config.yaml
n_layer: 11
d_model: 256
n_head: 4
n_kv_head: 4
head_dim: 64
d_mlp: 1024
vocab_size: 8192
activation: "swiglu"
norm: "rmsnorm"
norm_place: "out"
norm_eps: 1e-06
positions: "rope"
rope_base: 10000.0
rope_fraction: 1.0
qk_norm: true
attn_scale: 0.125
bias: "none"
tie_embeddings: false
parallel_block: false
init: "orth"
init_std_qkv: 0.0304
init_std_o: 0.00649
init_std_up: 0.0304
init_std_down: 0.00324
optimizer: "muon_variant"
lr: 0.00504
lr_mult_down: 1.5
beta1: 0.95
lr_head: 0.00758
warmup_steps: 39
schedule: "wsd"
decay_fraction: 0.913
decay_shape: "linear"
final_lr_fraction: 0.0
batch_tokens: 131072
seq_len: 512
doc_mask: true
train_tokens: 680400000
steps: 5192
dataset: "wikipedia_en"
MLP neurons of a small language model. Each row is named by its layer, matrix (gate and up: input weights) and neuron, and shows model dimensions 48-143. Each number is 128 + 32 x the weight over its row's rms, rounded and kept within 0 to 255. Numbers have three digits each. A neuron's up and down rows have the sign that makes its largest values positive.
Before each neuron's rows, "fires on" lists the tokens most often at its 100 highest values on Wikipedia text that the model never trained on.

fires on: " and", " un", ",", "-", "ly"
L5.gate693:152128079128141125083157112146114073118102129116115151146107098047070172131121072107109109099123170104154117129097135140121159153120172134093179141125107137125159118137033136148082154094164068173133161185171114153057190087154150101151159065196096146068097111175120150127124152092159135112
L5.up693:142124161126154172156133130177111130100124079149139183088093173103164147172140119128101122154170187150106159100190180141123112180220145110121129094122115135068166081143079130115143144159136114121063085083173149182042098099117191124135152115093093105138077058132154120113112175134089164198

fires on: " W", " Le", " Ho", " Ge"
L5.gate647:122090152093140070099175144108144131134138145095111107095122134148119076142160043134120097126066120102158079165106087082175172153092200078172084114170120145139126088132099148107130125135060156134126138141123082093095097088144118095115114104115114174111123150159141148162111096191137131113
L5.up647:138064076084152086098129129097137084147182115122150111102175196165095115116183085186115167101150145090144180114110127113145141092186140164147110092119161125131118155119132092117128110155134145120109100114106136091086077077135127057173101129148151105112130145149073172123075137145130072139

fires on: "0", "5", "8", " States", "6"
L2.gate901:149113126138153178070113155158122113201101080148155132131199071130094188131168106137151132115096082125109121116105177100170172163149118101119113081165127076150073111152148119165093149160135113153144136110105081166171159131102158163094129127084131126145138163127106178151125122137169116086
L2.up901:110153064088130091158122115120168085069149098103092138144156041158105127117158191107079109069096155120134069098092095115123128079132101118098129091103101124126140127113118154107236152160122178152076127125070171135105172167194119179120115142094103140172151116156142103055157056134162148096

fires on: "9", "8", "0", "2", " host"
L4.gate562:119121081098087131142141126084089100156200153174102154185088111124088059042141150175119094132078132151078087073151133146163084149149128129125097176166155112165153140052149159104146107126122134114181107098127131113115167170108160108146124130146127161131092139076136146164153161142144092096
L4.up562:141110108118114160176139120108111108107117143105067145123124094151185154089141138188146151145107124074119123115071082115172111142140154176143045076198163121090144140136095098127137104185138153130167152112161145140130125141138111123116128089156093131075130143119071073144137066114184133123

fires on: " ", " (", " March", " February"
L8.gate810:139103151086164109134145169155153098162090162094126188112113124113157122130056122203113146075142170137185078078107142160059141175133114162125115080131077166181104145098084086103154117136141142105154151143161160134161157148107166141171126075133128138065102080168118076116124151096154129108
L8.up810:159144154134125166105138163115107159065099111137147094152165176136135093138114085139151106119155123096181180153109156076089085100112156109121142081119098167132183142109132148173174061169110138074126094068146131131042078181138127082142156119124127153150151140127134134115118179142130112140

fires on: "0", "5", " air", "2", "6"
L8.gate366:143102160147144093124100126106152115116148152072167121084183056130123144142178097095121105105153100116162127139111150124135109093078134099150137152176132147130164100129129138090088186172121154133161132141079134138099162106111116092130103145119139102143110155109145141164108162094128178069
L8.up366:165111133140124135159101151102101146080109117115175134068111082159058109175158078134137138189093163136181110097060101148200128128107090118178115150144154164137143137193108130124077148138094091109100125160128164104135115148192094131125136125153125073153156094131040084126135103136137134116

fires on: "d", "t", "in", " no", " so", "i"
L2.gate800:092145091075104145108159123117107120163158123141166122133050157128121114131103158141151102127143178118110156191155105110161118081132118111176147102090109127135087101121074102114120120142160070132150105127084142096124157102158127098144101114115086101155168192099138165172162158160069076108
L2.up800:184111137112117127125148125178211097123150122129113113130103092070065154167133100084156109142162107230100134128156032118098189120115152100141082168156138122106072126110128107092137153127189122150129156091152171122124104183063146115186152144111138116150138211114073099110131113176120132106

fires on: "7", "5", "8", "9", "3", "4"
L4.gate609:122082132142129101133160156116091106128149140161137136109145114157171068093116114135162121086078117096151136111172134128153157107130135159093152123185090142120138141143146156092085084117143127075157131105107129115111124148158092141136135098092102129078095125086077147128065134155124133127
L4.up609:101094080169158140138128183106143118138176121097114093101167111146169140129155169100115125165155156112113135118176137134107103116107105152127071015147115104153157170165109158151198112153143182121117094141133095082109096184178145181167112148123076130148071120165146031123099100101152081127

fires on: " ", "0", "–"
L8.gate132:126093155114081158179128085124153122132172114121172106110147117179120139132164128071112094135110119155155114075126075116108176147079101077111196153101120113167153136127160059115149096156220099113121119075126147137153166157202137094171090119103120096097143157156090142094128160141103070169
L8.up132:154172168204130154151140060092133151105095178104161164132087162111151167114115129126085131135150093136120110111147139139147111223110156130163114137129137104093164145087135119157075122106137103101121107134129081134096089134106148070125115104143090156080113108081086121043108176135129096088

fires on: "2", "0", "1", "4", " ", "5"
L5.gate936:103121187098090108129136050050085148059146205107171129102095132136083113140105104152201145172117147108121123089178133176112103130096113153156106105108120130166121136110119161109132115114149130151159144140019137155101163089117126138118113117145113130088105109179144137205123099116172165122
L5.up936:117158143101165085196170131057176097103168143162163103121113117177095111139162088128089109153150136132168100119114116144124128110117176112137138147143173133156137133079145112101110138143184071186223135114153141094114127162051055146120104083183119092095192129135189098157125141134105100134

fires on: " N", " J", " Patrick", " Lin", " Marc"
L4.gate693:112107117215107112141088152121204101086139114150126136096200070129087108067134114150124150161060093137089083132130087097094151192167157135099153120113128157128173133069127082150111125076082173128136139142159133107124081174097162128164098193125111124144117133106087104155146121136131132172
L4.up693:127196143144210134086140147142159142119099157095064088100150156133115172059117079118105096109160136099138118084131090121110177150077170073113113127149121133077137115144134149171185090106152126152175101105107120087173139125137153140105152140120114146063100109113105103121148133125128166145

fires on: "\n", ";", ".", ")"
L5.gate800:151161165166066157100123158176135157121129148155097135151084080101154150171083135143137154110153154154117065116114121157120106102089098130118148106114119148178131112146133132165149143156111116138117143073106133128079160113102100119178110155094134140128128194142150063097139094118104086050
L5.up800:110114134174113103152077071115163133147162163094148140129108107126168113110188098112120101106132121146156118095206128133109074151116055158148060063118147136104143111135167133114144109170195130159140119192118099146138172079111157120138060157165121172105110077154081120130127103136144166099

fires on: "2", "3", "1", " white", "7", " gold"
L4.gate405:100205129143107133168104178125154015183124150144103167162151135137122091108157115214104151159091073070141129160122152160184121116143132135114095034134083155165121102131143073152153123187144108162180124123097183137161165140106144112083112137136180074123163149100138146117095137102171134113
L4.up405:108124164132146120118130124082179150080134083127139088102160130126101110130133144143124101166182176151144099135191118177130123134133172086089176202077173166098118123063111116147183161202139111087075189082130139111128128150124133110158143188119181084197125123138137072137140114074171107145

fires on: " "
L8.gate726:146108129113132199198201112151102139095070115134152100175137149073118176122149105196147118181115156149138122088108102146105124099128118127097161145145115102178129102106126083183118097112123115157098157148142149130114157160109126106161148093082101136041147148109095115115103117091164138155
L8.up726:155132138093114196198160111145109098147117123103117142134117140078142131145101079124128154128097126121177111140094123136131134105124123148088166159122131143146122148111166137169123083132062131121107092062104092086072127136136119084190124140150065101078150128077079137073122156164145161140

fires on: " re", " Re", " Des", " Reg", " Los"
L2.gate731:157098109152121126104137130116162120130108044127147155156139130077147121105173076109129110156117174148111128115183050109094168145117130149095137178168078185103133124101153117108086126131147154185132139067065132162163120088135108092143089131120144141111106205130131159112095165084113064075
L2.up731:142136130118205143109097137193118143035120139141088146141066136100131135093134120151129133147106107134132133109116175108110110079078161110056173098127119132134146161154128093121134144126116149163157089146140135155109170079144173081067130202121070082092181195153125117147144115147088143117

fires on: "2", "1", "0", "8", "3"
L5.gate707:124038152180157120118093133117156113136107130076151131087105117154096125131084133222105151098080154155132114176109176159117145097086108126117141074080177124136091126115129153085092126161163132171130087134179198088143102158096149148126059178143097091144158138069198170137096154105141141104
L5.up707:100138180103137116129077194099122121047161069136155111169134153108119112147106142095095131154140146152181096167079132097072109130171148108099129159164105128123101142175114058156101161150085126147154138152149173163056100131119117134092123094152120130167121195081145147162125128171169119103

fires on: "0", "5", "1", "2", "6", "7"
L8.gate27:093144151081094156073200148143148119105093162164115153103134098132179111173105174206096141138172142082093115151197125108108073118140145081121032180203109126126121129057125065166084136141141113104152167060132099125092145140121088153145137112064206114106143130086149133134096158089116130093
L8.up27:059150065112091102092098161123164141119072152150144128097163114079127148168119114162159148154167131107125137158129139173150095102043108119150123155082192159144148114141151142171207113128105115115131104120171110134100083137192144146149101163125083094172084130099158176120173103095115071138

fires on: " a", " is", " an", " was"
L4.gate328:102122094085168169127150116111125099139187141140120075137121134175081130116138093128090155194142157080124157117137159173129119137117122167138152130069146181145122137104096146000127112168114157083148164158124182144109113164164148082137190165103171104098203123130149103133118120110082179023
L4.up328:077101173103195160069135115168168121133137109137139168146175105135126166165152142120150098167181141185135127147105136155099075085150112078171068157087045175126147100124101134153147137181143072109100107184121104073103131159134095047113133126111183149173103142127100154164139105106231171098

fires on: "8", "7", "2", "9", "1", "H"
L5.gate885:096111151147139170121185148100136134159136159118119087203149166177102139087126160136129121038144091159187158163155146117094075110148146152193160082221169184174084133181129121073090140195155105104141075116119159175140171146131171168087072096111075125103097114054109069121115098144165176086
L5.up885:164103142152125103091090087084126096136147132117136146050127124102091114141128066084125122121107168102125162124126146166085076124118067105104127091060080114112162084218078151160060124125142126075108094108160132125134124101201113133099126115148162172152106175160127147181098151096152170151

fires on: " and", ",", " He", " They", " they"
L5.gate756:197096104210100126097160149178138108134154138059138105157154130165080128188144192132152137126136115120134116119098177120133127106095166129157135118097183133160150202134160135160076125119139140150085114164095138103124096072095162070142101158109069000148112124101069158154162174157136169141
L5.up756:127099134129091124188194129133118111088054112137106069104161151165100124137108131134163132117101137117158105113133037133133116116086108135096056126085127135163164094113133147050173127114102154142099148159093100137142156101167129156185147092089167118194180113136113093165130169136107176127

fires on: " re"
L4.gate819:126163077174135049085145072164160095074107084112114066128148157044178137114101088162090108136197056165161109137067131154129154130142121132108126171153105184104140141082164110120111166138091170188151133121151096118105143143147142157112143090140115097097076141162092131128135184150100101059
L4.up819:107154125185112086104105113105122131127168134107114129106108140156174180087108103170156102179118177121133155178140172188125198115055135160041116099048068096094104120106085135141154117150090143109132135181095123134095146148111155119165155153146116110060177118160151132112101100096160130124

fires on: "9", "1", "2", "8"
L4.gate838:164077165111137172144101122113062114147152120122122119119180060153104162088146195134121098059165145062161075075123140147097130110116072135143155133142152174044161125197100088113145103125129084155150150154184147112141179111138155071111166152038142127128155153163113107175100078157155145115
L4.up838:168039150159106173173019131106096146173176100101096116126138109146156130132105122127047111145174130086118123142138100136141104113135115134129110093112181162114069131191159115153122135089160125089152140166115153117181142150118164073154174091103101127139126146137088128134124097159137127084

fires on: " un", " There", " Un", "There", " Qu", " there"
L4.gate315:147170078061089100119210115062123162144167162132150149098144131108106144105110138158175184053175145087146147116132168113143143130140128144140092194085170147092118172131080129121110091118134143124139128093166069119115107143115137093118187100091120194167083174140168093195104116133138101102
L4.up315:165111113159094090178121186134149195133158177141110090079138102104109103148096132095122137046150142140131137094151131123115124081158090179151172148135136087077196168117117088104152177094177114146174167110152101132137118112047127160069121161091134133149104124092116184125128118140152163123

fires on: "1", "9", "8", " ", "4", "."
L8.gate642:109086119129124120129056133161145150123104179103116076147107122176141135145106142118096125143121108143137137119105068121147153128104140116162110163138088121169095166147134082171116104159078118123156111164128116103169107114154130141152157148130135158084072141101070068206153124106111094189
L8.up642:086100142162131102156057115109123089115119168141112129140085213079078114096141150161161141054135139142133131141139100117152093116114118129092088128094135063130130173165132080145149105151095097121045096138064158126177104095154178166075145135108071127098112132147065118153132130100169191118

fires on: "3", " /", "0", "7", "4"
L8.gate348:170097156208097091078160064117156144065114131169185146090057164105133104150161084151147101166178083138134138176157094183144136146108141118150163122159151132144119153110091060086177089116166143096150100118064134107113174154159102096127124089122141149101164154129137106156092160147077121082
L8.up348:168103155195148089077182146058167105125167145139167109163103141138137153152109128138143124114124062158120147160109177208146136000134124170137111148106148151144116159146146101042087134154136183111093176154070162148056140139168124164091189103136153125203166117121127133103095106120118129160

fires on: "2", "1", "0", "3", "5", "4"
L5.gate381:142141182085101132116127101061125151107112111127114152137093129093127101160119115181069136143184097113133167156146196120134176131066106068081132156125080059145087149113142182103163144071159111125148143110136119172111135103140124113123099096070155130056212134133124086166093171152103132173
L5.up381:172115160115111107151156146098096124114116102098144144098045167078161096169116136074071187189159131128139118093101124140134148150097172151071063130132168100166150104104166155112161055117135178155154100095124167181152095112099123118130116128093119095103131097153140119074085190166112100166

fires on: " |"
L5.gate519:138117138088114074143108119113127088120114135125080080220071123139146145149176137168094116079129148094144078121142118080055105117089129121105173096156080133076085163126142113104184163151121116132037102149118074153041087155074133113139131103124139092064105159128115118141080084120100161094
L5.up519:133124068083120121118115099105161111069093129167151130157109127162155181141078154166097141100136126091154236121121093153174121075157129146127130121084044130051142178167119098112135123139108185136126144107098085135125069130140108113156116138134173188138087143166201142076165148111110094062

fires on: " September", " May", " April", " January", " March", "?"
L5.gate835:139118138148180085119107101124119121130114142172119125139127106142108170099152148116110103149129137124202092109168155071083140107130177174092132152072165194088136097071129080135106084095082118125188144119176131144130107077121157118198149107091158122176147107133116104129187104120129139131
L5.up835:055099100152137106090134108143084092128160162155118132121132160183100130159158140130153127126108159095152139131099105108086096210126112151125143053110172169202149115155092181119137142134141137114108123133098094126149102134091070183159169148135151081167139125190109121167120168083097134156

fires on: "3", "1", "4", "2", "5"
L4.gate837:094083142134133144099107158089186100108116176131097129116100127130172135145160107170108153114184139138137155187166165181131111139143126083121092129142123112095139105120151158146145123113160127141157062059113189086095137090118160131162133141098115138111168104080161137124116097077089169144
L4.up837:137118145131096066154134201105077128123106111143127164188192162076140107155119124109112131192100111147147122101183180142110114175115114089166121134121096164179129135110100073152117142152127133122131128127101069120148068132077158134115129182112160101094114175072089135095075168137133128184

fires on: " |", "-", "|"
L4.gate453:133117123054127041187154132215132112114119084125083062142096168149129083087092148153110157124169150184177143130121097164099032121161095106109052137147070162049099141114105118149114119106115191194099122144152103107130138134130140173126155080168143111129109178166115128139149208168170169148
L4.up453:138112148121134181108174136176125142143132145144133101137170112117142105142104081090144105165132109156129109120115107150103099130113131158145102066098118148139144142073136128169064156164146143119110106075117153121129153084090113120180087105188121084052089157145127109093083117151173169137

fires on: " Ha", "9", " (", "7", " (+"
L4.gate936:110145110094153127164102117109120133152153182143073075079091131177112049148100114129123183122149141140114130113181158069131153153112134118118123124144167141119170097095166143078093135115182099090171131142159140082166070153151167100119117083098172108113090133154144101173114130146133181057
L4.up936:165052142159181170125144096172117125169101094114169136146135128127176098110094129100110137099109108128120127069118163080161154160112101142101135091161129101116164129184137168119156128128205122150139112098154123125103137141153185170153197145135103078106102055088125133159131105080179107092

fires on: " =", ",", " ("
L4.gate920:123146070109141080190174119154178101182095118124085126091118135133096166116090084140075122136131164088111161127115112126127088142078071162155185142144108108132175161081144136083145168127154153111081087098110142154132143154111155109110111128163128138104141131068174135105166129186038109110
L4.up920:171061142108104118096110188024121131064131110224091076076154128103119156130093150129117089143135119139128081141061113115098103158167130168078164177094162122152087100123117107084163152113163112084096099112137157173165142115116139137131088101168104154096096086117166158088131145118113179110

fires on: " [", " It", ")", "'", "ul"
L2.gate63:186115077151108129097128115128133119166127120163143118196124153044133125147142131138171165058090134161128092166158146107152095075137158187115118167148120139181097149127115094069101103099115122122071088128110103117103153124168147154129166154152142154097138113140128138086109082145113114111
L2.up63:104155111082055161184154121085098111097115123146137128105133120067092160160095125158138120113096074192180093155088184118135159156090115186083091078083084154112127130152178111128125164091151117151142104140171160099146132103143163136164127150113046088159156067185194132079157139109090107123

fires on: "0", "2", "1", "8", "7"
L5.gate386:116130117153156109079144164163130116102111184060152133169145127180093160155183126083081083111142127102179111111104150073114088127064176116118164068150132104167171112206126112122123145225118126147175094078154128162100108171134124156158156092100141163094144155087140108207121107108177094145
L5.up386:116170130119109105075147123152125132103124140157112132080146093147095064150149109157110107144127136133169115126166166144086104135155136166108119135078174119144167133179136162156116185149120120119193140126084161124097111101189128166158131151139148095187107131191087124171145145170137127086

fires on: "-", " ", "/"
L5.gate122:121117117157124067193102082154121130152129151114159141119155177116169095127129106155123095100106112107193160155091086098150169092132135176115075093078127188104097177124129103054137138143081160157141142153134096134101145146125139124118133095120103084126116143126038129160145087085141133091
L5.up122:150083136124110100193114122153118189087085102078142151048132159134120157088140138126081071063115180103153155136117157135139102128107142149146088133068089093099118178126154156105154159161113146107075073114142135089057131188119145142053135090114096113098142190097080160109116115095134123137

fires on: " =", "s", "id", "и", " model"
L4.gate822:154130161099123145158118117152123145107081135137125100120076110082088114115114088141092200093161135168117114096076138141105159145134177134134142077136227141150132124164148126115101169084108078083111105072085154116141142104149135175129060110087142140132144063112130156158189142145148137052
L4.up822:141108105134155156134109053153140128139093080098143060140087178154140104172114165134137168158158117168173131171170090191129101201051150130091150059131088142095124193101064163104156201083096114128089144185130152113172162080135153125126162141143129111140167103145178201110107104163136150144

fires on: " there", "There", " There", " It", " it"
L5.gate462:125081109110133214151112163106125181039143130137154181136129194081162157167111162189088173092150190133084167142149111153108071092164146176077211150089118101131144152091093164167115110118129160127149131153150159115102098141127142183147095078128082132120090159087095124152101154104148116145
L5.up462:087095186150090091197142157110138200122090119119134123114142122121117105147123092146100171070103137097113139180178132092064107066168152162145161101061121173174128090116119117110137139132091099119151217057099159141128095104154149189152190144126104136140108155101091180073104098150100126120

fires on: " un", " most", " best", " self", " Ever", " semi"
L4.gate733:153079162114088158147106188180056123135099148157124132143089165122099159113114139113093137167155120110119097098128131140106114189076131087067178075073086098094130132090137088145062117098150172163095110121136173135140121171128126141098148146108137142138094124052096161105115092066114089139
L4.up733:125139146226204156102114210229131137097133116117128127127091068134139101124113141139176111132152105127133108084164119086132132141100157137166153145083098175160098146101099144118183118100068149129064139128132107165125123074158103116135096119159138096131064128152184117106142112108161165150

fires on: "N", " Ch", "Ch", " two", " were", "S"
L4.gate996:092163070067102113140128117095150065099119205206075186094133158100129084135174096105071181150121143093101153136087178105101129120125173186142170158171138162129243151071149083170089219118137109136101132139067142126116109135133100133199086134101132185164142143148117089124121120090118143159
L4.up996:106090159106164133121130121061127071092094189131164129123123152112080098092141120077140171164158152136201187098152171175151132129119202089095155109151115101206171144164087116117120142111093064196096153184122200108136123128184131064132106112147116104172133085098189116158167176104059166168

fires on: "4", "0", "3", "2", "7", "8"
L8.gate52:189136138152070145110149049135145124070101147130177140129114117143148079132118106072078112113088111122154113134184146177143082123138158160093132126158160133074124126149181148179143098090206161109135201137116146131059183161124136121139100127143124085124173149138130149125076125092062164164
L8.up52:158106118115122129161123140074129161036170053101203154149100082144189131112121129094119185084104164122127140144127114155129144090068116127107112070107142186120153151086183151082153109157117123159154137140169164131096091153075112101096171089141166073138120112144172107105088102137104100126

fires on: "N", "de", "ci", "lot", "min"
L2.gate651:131147174118143117072163167129136103059142180169140115155081113181114106112161165109116142105115161105189084169078092138113144072135181153136128182135112043149145087060120149130111104117125122122079105142095124148116144162064079135089125119121144134137175111098174047116139082150131091146
L2.up651:120136145143207146086071148121149117094082119149118145169097063090168184118181083154166086105116181146076185141152146138096125104202158118160092118143099140087087185164089154114106084121132180146146137131110173144084116136125129127176117170153151144124175155141133125119105113111156129123

fires on: "'"
L5.gate423:143109139173143172127141088180153138141058170128147125153108174112159105106074133097190096094182176146096092183124134139165092150109129133126094186106120151127080147090195089117157109127133127156069176099218148170153083118143126129212118101059113145096106124145131080152156103116161128146
L5.up423:078132089146056138135164095141126116129113085086161076128150171113063153123078067146097145121128111154127061147158145152108144127143137107157119137142149172139165158130126083107133079133167143127169137104161087076050116161214156150076181182147158137165136068149129137100126137161077121157

fires on: "2", "1", " ", " ("
L8.gate895:116115112117164104151132151107204094149177141099141106110114187150067143135173111113029134081133107092153134134163129144148151094076089060191110069124145183202146157153120112105114134199152065135108166106182181102138119113123086109158216113103156128107117094105123145083161133133158115137
L8.up895:112142139101154127109145117144133090105175148120132175095138092108110101096126120123068109128185167113121166130095148120075145066102085089145114057092120165157146136150083146088142146139121057147131154114147133083148115124156120110175166151084109098123161055135154166168111094168072168176

fires on: ",", "),", "%"
L4.gate937:162124145026097116152144081132133170141154137126142173139090170193115106151162159157143169114104111068143205142156133137185115178103148085145156097159105109124136135114129113087118125102087145125124086112113146148137147128057180139214142120143141040085130130095094116169130127133119125145
L4.up937:113131144109097078102170163123158087155099058129095146126131122171128150170122145136156105163055196180104093097114123169101099150084135129131137150064129122124122110168137085135130106144164134089161067122114180216135137108112140143068142103096099137089107121063132187104206117137132105130

fires on: ".", "5", "2"
L8.gate395:177158128114182132129155125144139069093138120111091062155118143127136101089127146167078108125100163178171142169066168176205102156066140106128165166094169157152107098074088116081154129137126113133171114072145136144080090122125144160095139155147102185071144142069144104125136179101140118078
L8.up395:170151175153125204142125184123110121115137135114106123210177138170144111129166196119131131141149129176134161138096147137202095100081125148121176136099167115116168063109084068151157080125113118160141139069124100097114104110128114072108118161104137108153128113104132133112217127088102137116

fires on: " re", " un", " dis"
L2.gate866:096167107176179144153177151083070108111118131115126156164090147136155141053143084099109077156091192183133158122124167174160115126116154088137173143091055113105154168142150124123135113112124135194084123106171066161126109182178119139090121146105140102042171151172149139096112123140139109088
L2.up866:133188151134138146142100168049152146082142174105122129124061085139145125116103117136130079180116088120132182138120127132126153151079105137113147110117088150095128150121067113128165131122113152159126107126164092173108126143137134146112138113085093079066100135110153095139163141072145120136

fires on: "3", "2", "6", "1", "0", "7"
L5.gate942:153134123112155157126154145101167101106098132117114152110114160154155131130102128177078139106122141191145140139156083146139112074133150128168131093059122098093048129125127113175107122163173141093114126066171171104111172125147162119108164112136162095079166116108126159172139142152123136153
L5.up942:144104115172110180149135091122116096151103094081141108079120160129165155128085159121068093166135159154156119113175133140156096125097157124124128115096104114099138082125138099177165154068143179100125187100211097065073132106174159174119124123153112121158101197128127164128161088112117140147

fires on: " a", " the", " an"
L5.gate719:140113127081086103113178103069122143173183111143126138120103109148145140115150139109156162136146163114162184119101093168163082085142110127145133120118084174149127133103150159112089187122117106137144100090072078076174124177133143088147179105132175154121220097123111109086160125126075148103
L5.up719:174117103102095098175073144102182097114074114087108153097120090083148114148101145114111112136096085129111129059142102133112110112117085089181153110077141170114090125132158102175160104135118170104070101106095166114172145119147103072106175103056115069126156134110156137099120128149152110132

fires on: " O", " Ro", " Min", " San", " Na"
L4.gate152:093140170156139156108137140091167148093114106198160145107159092141188124114107132164123105101133161174156126104137092158142106136154160098183121152118129148113063109116120143093054097103153099173142171163126127084105106080088087106080116147063121133121097166143166182148144054102107054083
L4.up152:077172159159165146127169101136162149158155103104137151081103127126173179143103140118086163109119138115099083088076095112135058167142099105093111113129128134136144128114127130164221138099029109111140170148137134069166131130200144178139097150168092150111070127112149113161150094126143109079

fires on: ".", "\n"
L4.gate21:113131125161110146133117148095154148131122165115135160109096055136179104141130105100135146148100170134149145149206125116068077160159121163118124126090175072176124104081137134140048115146117058169136139139139098098137108120196185106149143146103105128097146176146127114093151098045074097069
L4.up21:114123140153095159119108115106168133119139125091135179185114062083165101157140119055159137167138137194137163115152115138114094118165093214110106093191148161178131165204116129173123141181145122116141090088136089115185115136117179141117083102178159104178085156170046132116189163125132160119

fires on: "1", "2", "0"
L4.gate462:140121086114121120151116124136126097154117146161179159113114120133041108136157136187140209100185103134078170122149214137182107119128132091138106150089106172145134111194137116104229131162081129158084117058122146102123065160157148074121127112038079079155166102080161116146094074142133173179
L4.up462:112108154130112139139149164125116126074086176153096080110171152106085033163107121115166141105093154096113091136153182120156127042108082128135139178069137238153129108178125145180105160174122118118128130136095178106169088148118087112162073145113134112119119176131164122144149123105164112100

fires on: " there", " There", " Kim", " Sam", " Gor"
L2.gate26:146116128119106134097195098134068095122122182104093139130074187078150088150124088127118145133139083128159182175120138120101117083135096150131135136058190089154157087119116141176110139097119141070142088137205152093135145126159102152156169136106077157127077158163168169105156153108130149081
L2.up26:134171180175119166177142125173092183091155108151120092144152128090180109058095089081114070171152164167124129100157133105138107116115109134142144120094133159107144154174107141154180085079161110133077110123150210091133084082075129104118134132113113187129102148090116109163113088144165167139

fires on: "-", ".", " |", " Cre", "1"
L5.gate518:108163105107141131120136118175109173140168135110146082165121161131085133134134113175102136127156132117162127102071118144108068126128079107074174160153078174111103110191095082076078116114097110170118060097186076145111101119122097138139152142107113127127123152065095119083130143120175114114
L5.up518:130110075115053132075156106195185068092156124165120170143136165114095123129083159128140090182132138147136110161130111180126088099187106167109121126135083086128137117105120167127167128142139105137076121143104113131092058124150051059163132134165106110113113125131145139108176109111134152115

fires on: "0", " —", " none", "2", " Yes"
L8.gate893:144078190137123113100174084123104070081173121140144111165100133098092122176078142144113100175081119132132152189081093143150122137079136107099148098095135169178085091090119162185163106085143135098145139106088114065113170167088146152111124142095103103132125128100111090114154176091128066114
L8.up893:164098108169104140083120127108096155138165079085187153098086133220113116171134076116126136084117071100174181183121111154143142146105178148109116111129187131091176126137109166080118122145150114147191179130127143113111134169085087106084097147075080122179118109092166133136137110049141101076

fires on: "2", " Re"
L8.gate381:200167075125155178092101134118162142081125168135146123089117132134112111068131112120128104115102144089152077183098092118123190136001061141073135177168164142106164124133137096147127154093089149171121146137109161148092177106102155110075148130157106104132152144157135129107133099116165232095
L8.up381:168087151128155123167164145138127077106136123143182080152127097164158166180202152132083094145166114153105152134152090097168125164045151112129125150147156113161144158105096144165123116135175063114110103140136119126228112147119161055116131130068085138089100120116177143127126140133125090137

fires on: " a"
L8.gate571:122062138075150169107113120143156168186129112171142205130123086063094161103152121099194144142116157121149163160113127150168089147192110060120131125124143177145104127133106100043115123149071102161190138147142095122120138128115067090119166100162200138126134110136118124165149138189115141124
L8.up571:092157106094146120135089081134132162105102075136131134166104144088103123148138131157093107075178132134104119076115138126064087130170094101166027159143087161142146179140197141132146143122182143115138091103129126091129192155128181127119113189073171133149126072123136131124170069131101122115

fires on: " May", "i", " January", " Ver", "lic", "vi"
L2.gate127:194131150129187143058122126102066095101119143112122146135092139189170070138137094134140152165166140144157157131212147082139156157110135115127177186085130179123092117101101118106095043130092124113095134124132070164107169082129145124135101064107116141157115120119068128084140143120057060150
L2.up127:100131190130078107098179140130119100125090152149247150088159177096108167102110099082149185079103091128138066111165118108146122156175117060177090064135153143135120122158126125140121123112143160102102167121076088157181141126114141129108107107175091102165105148146089115110075046133142117109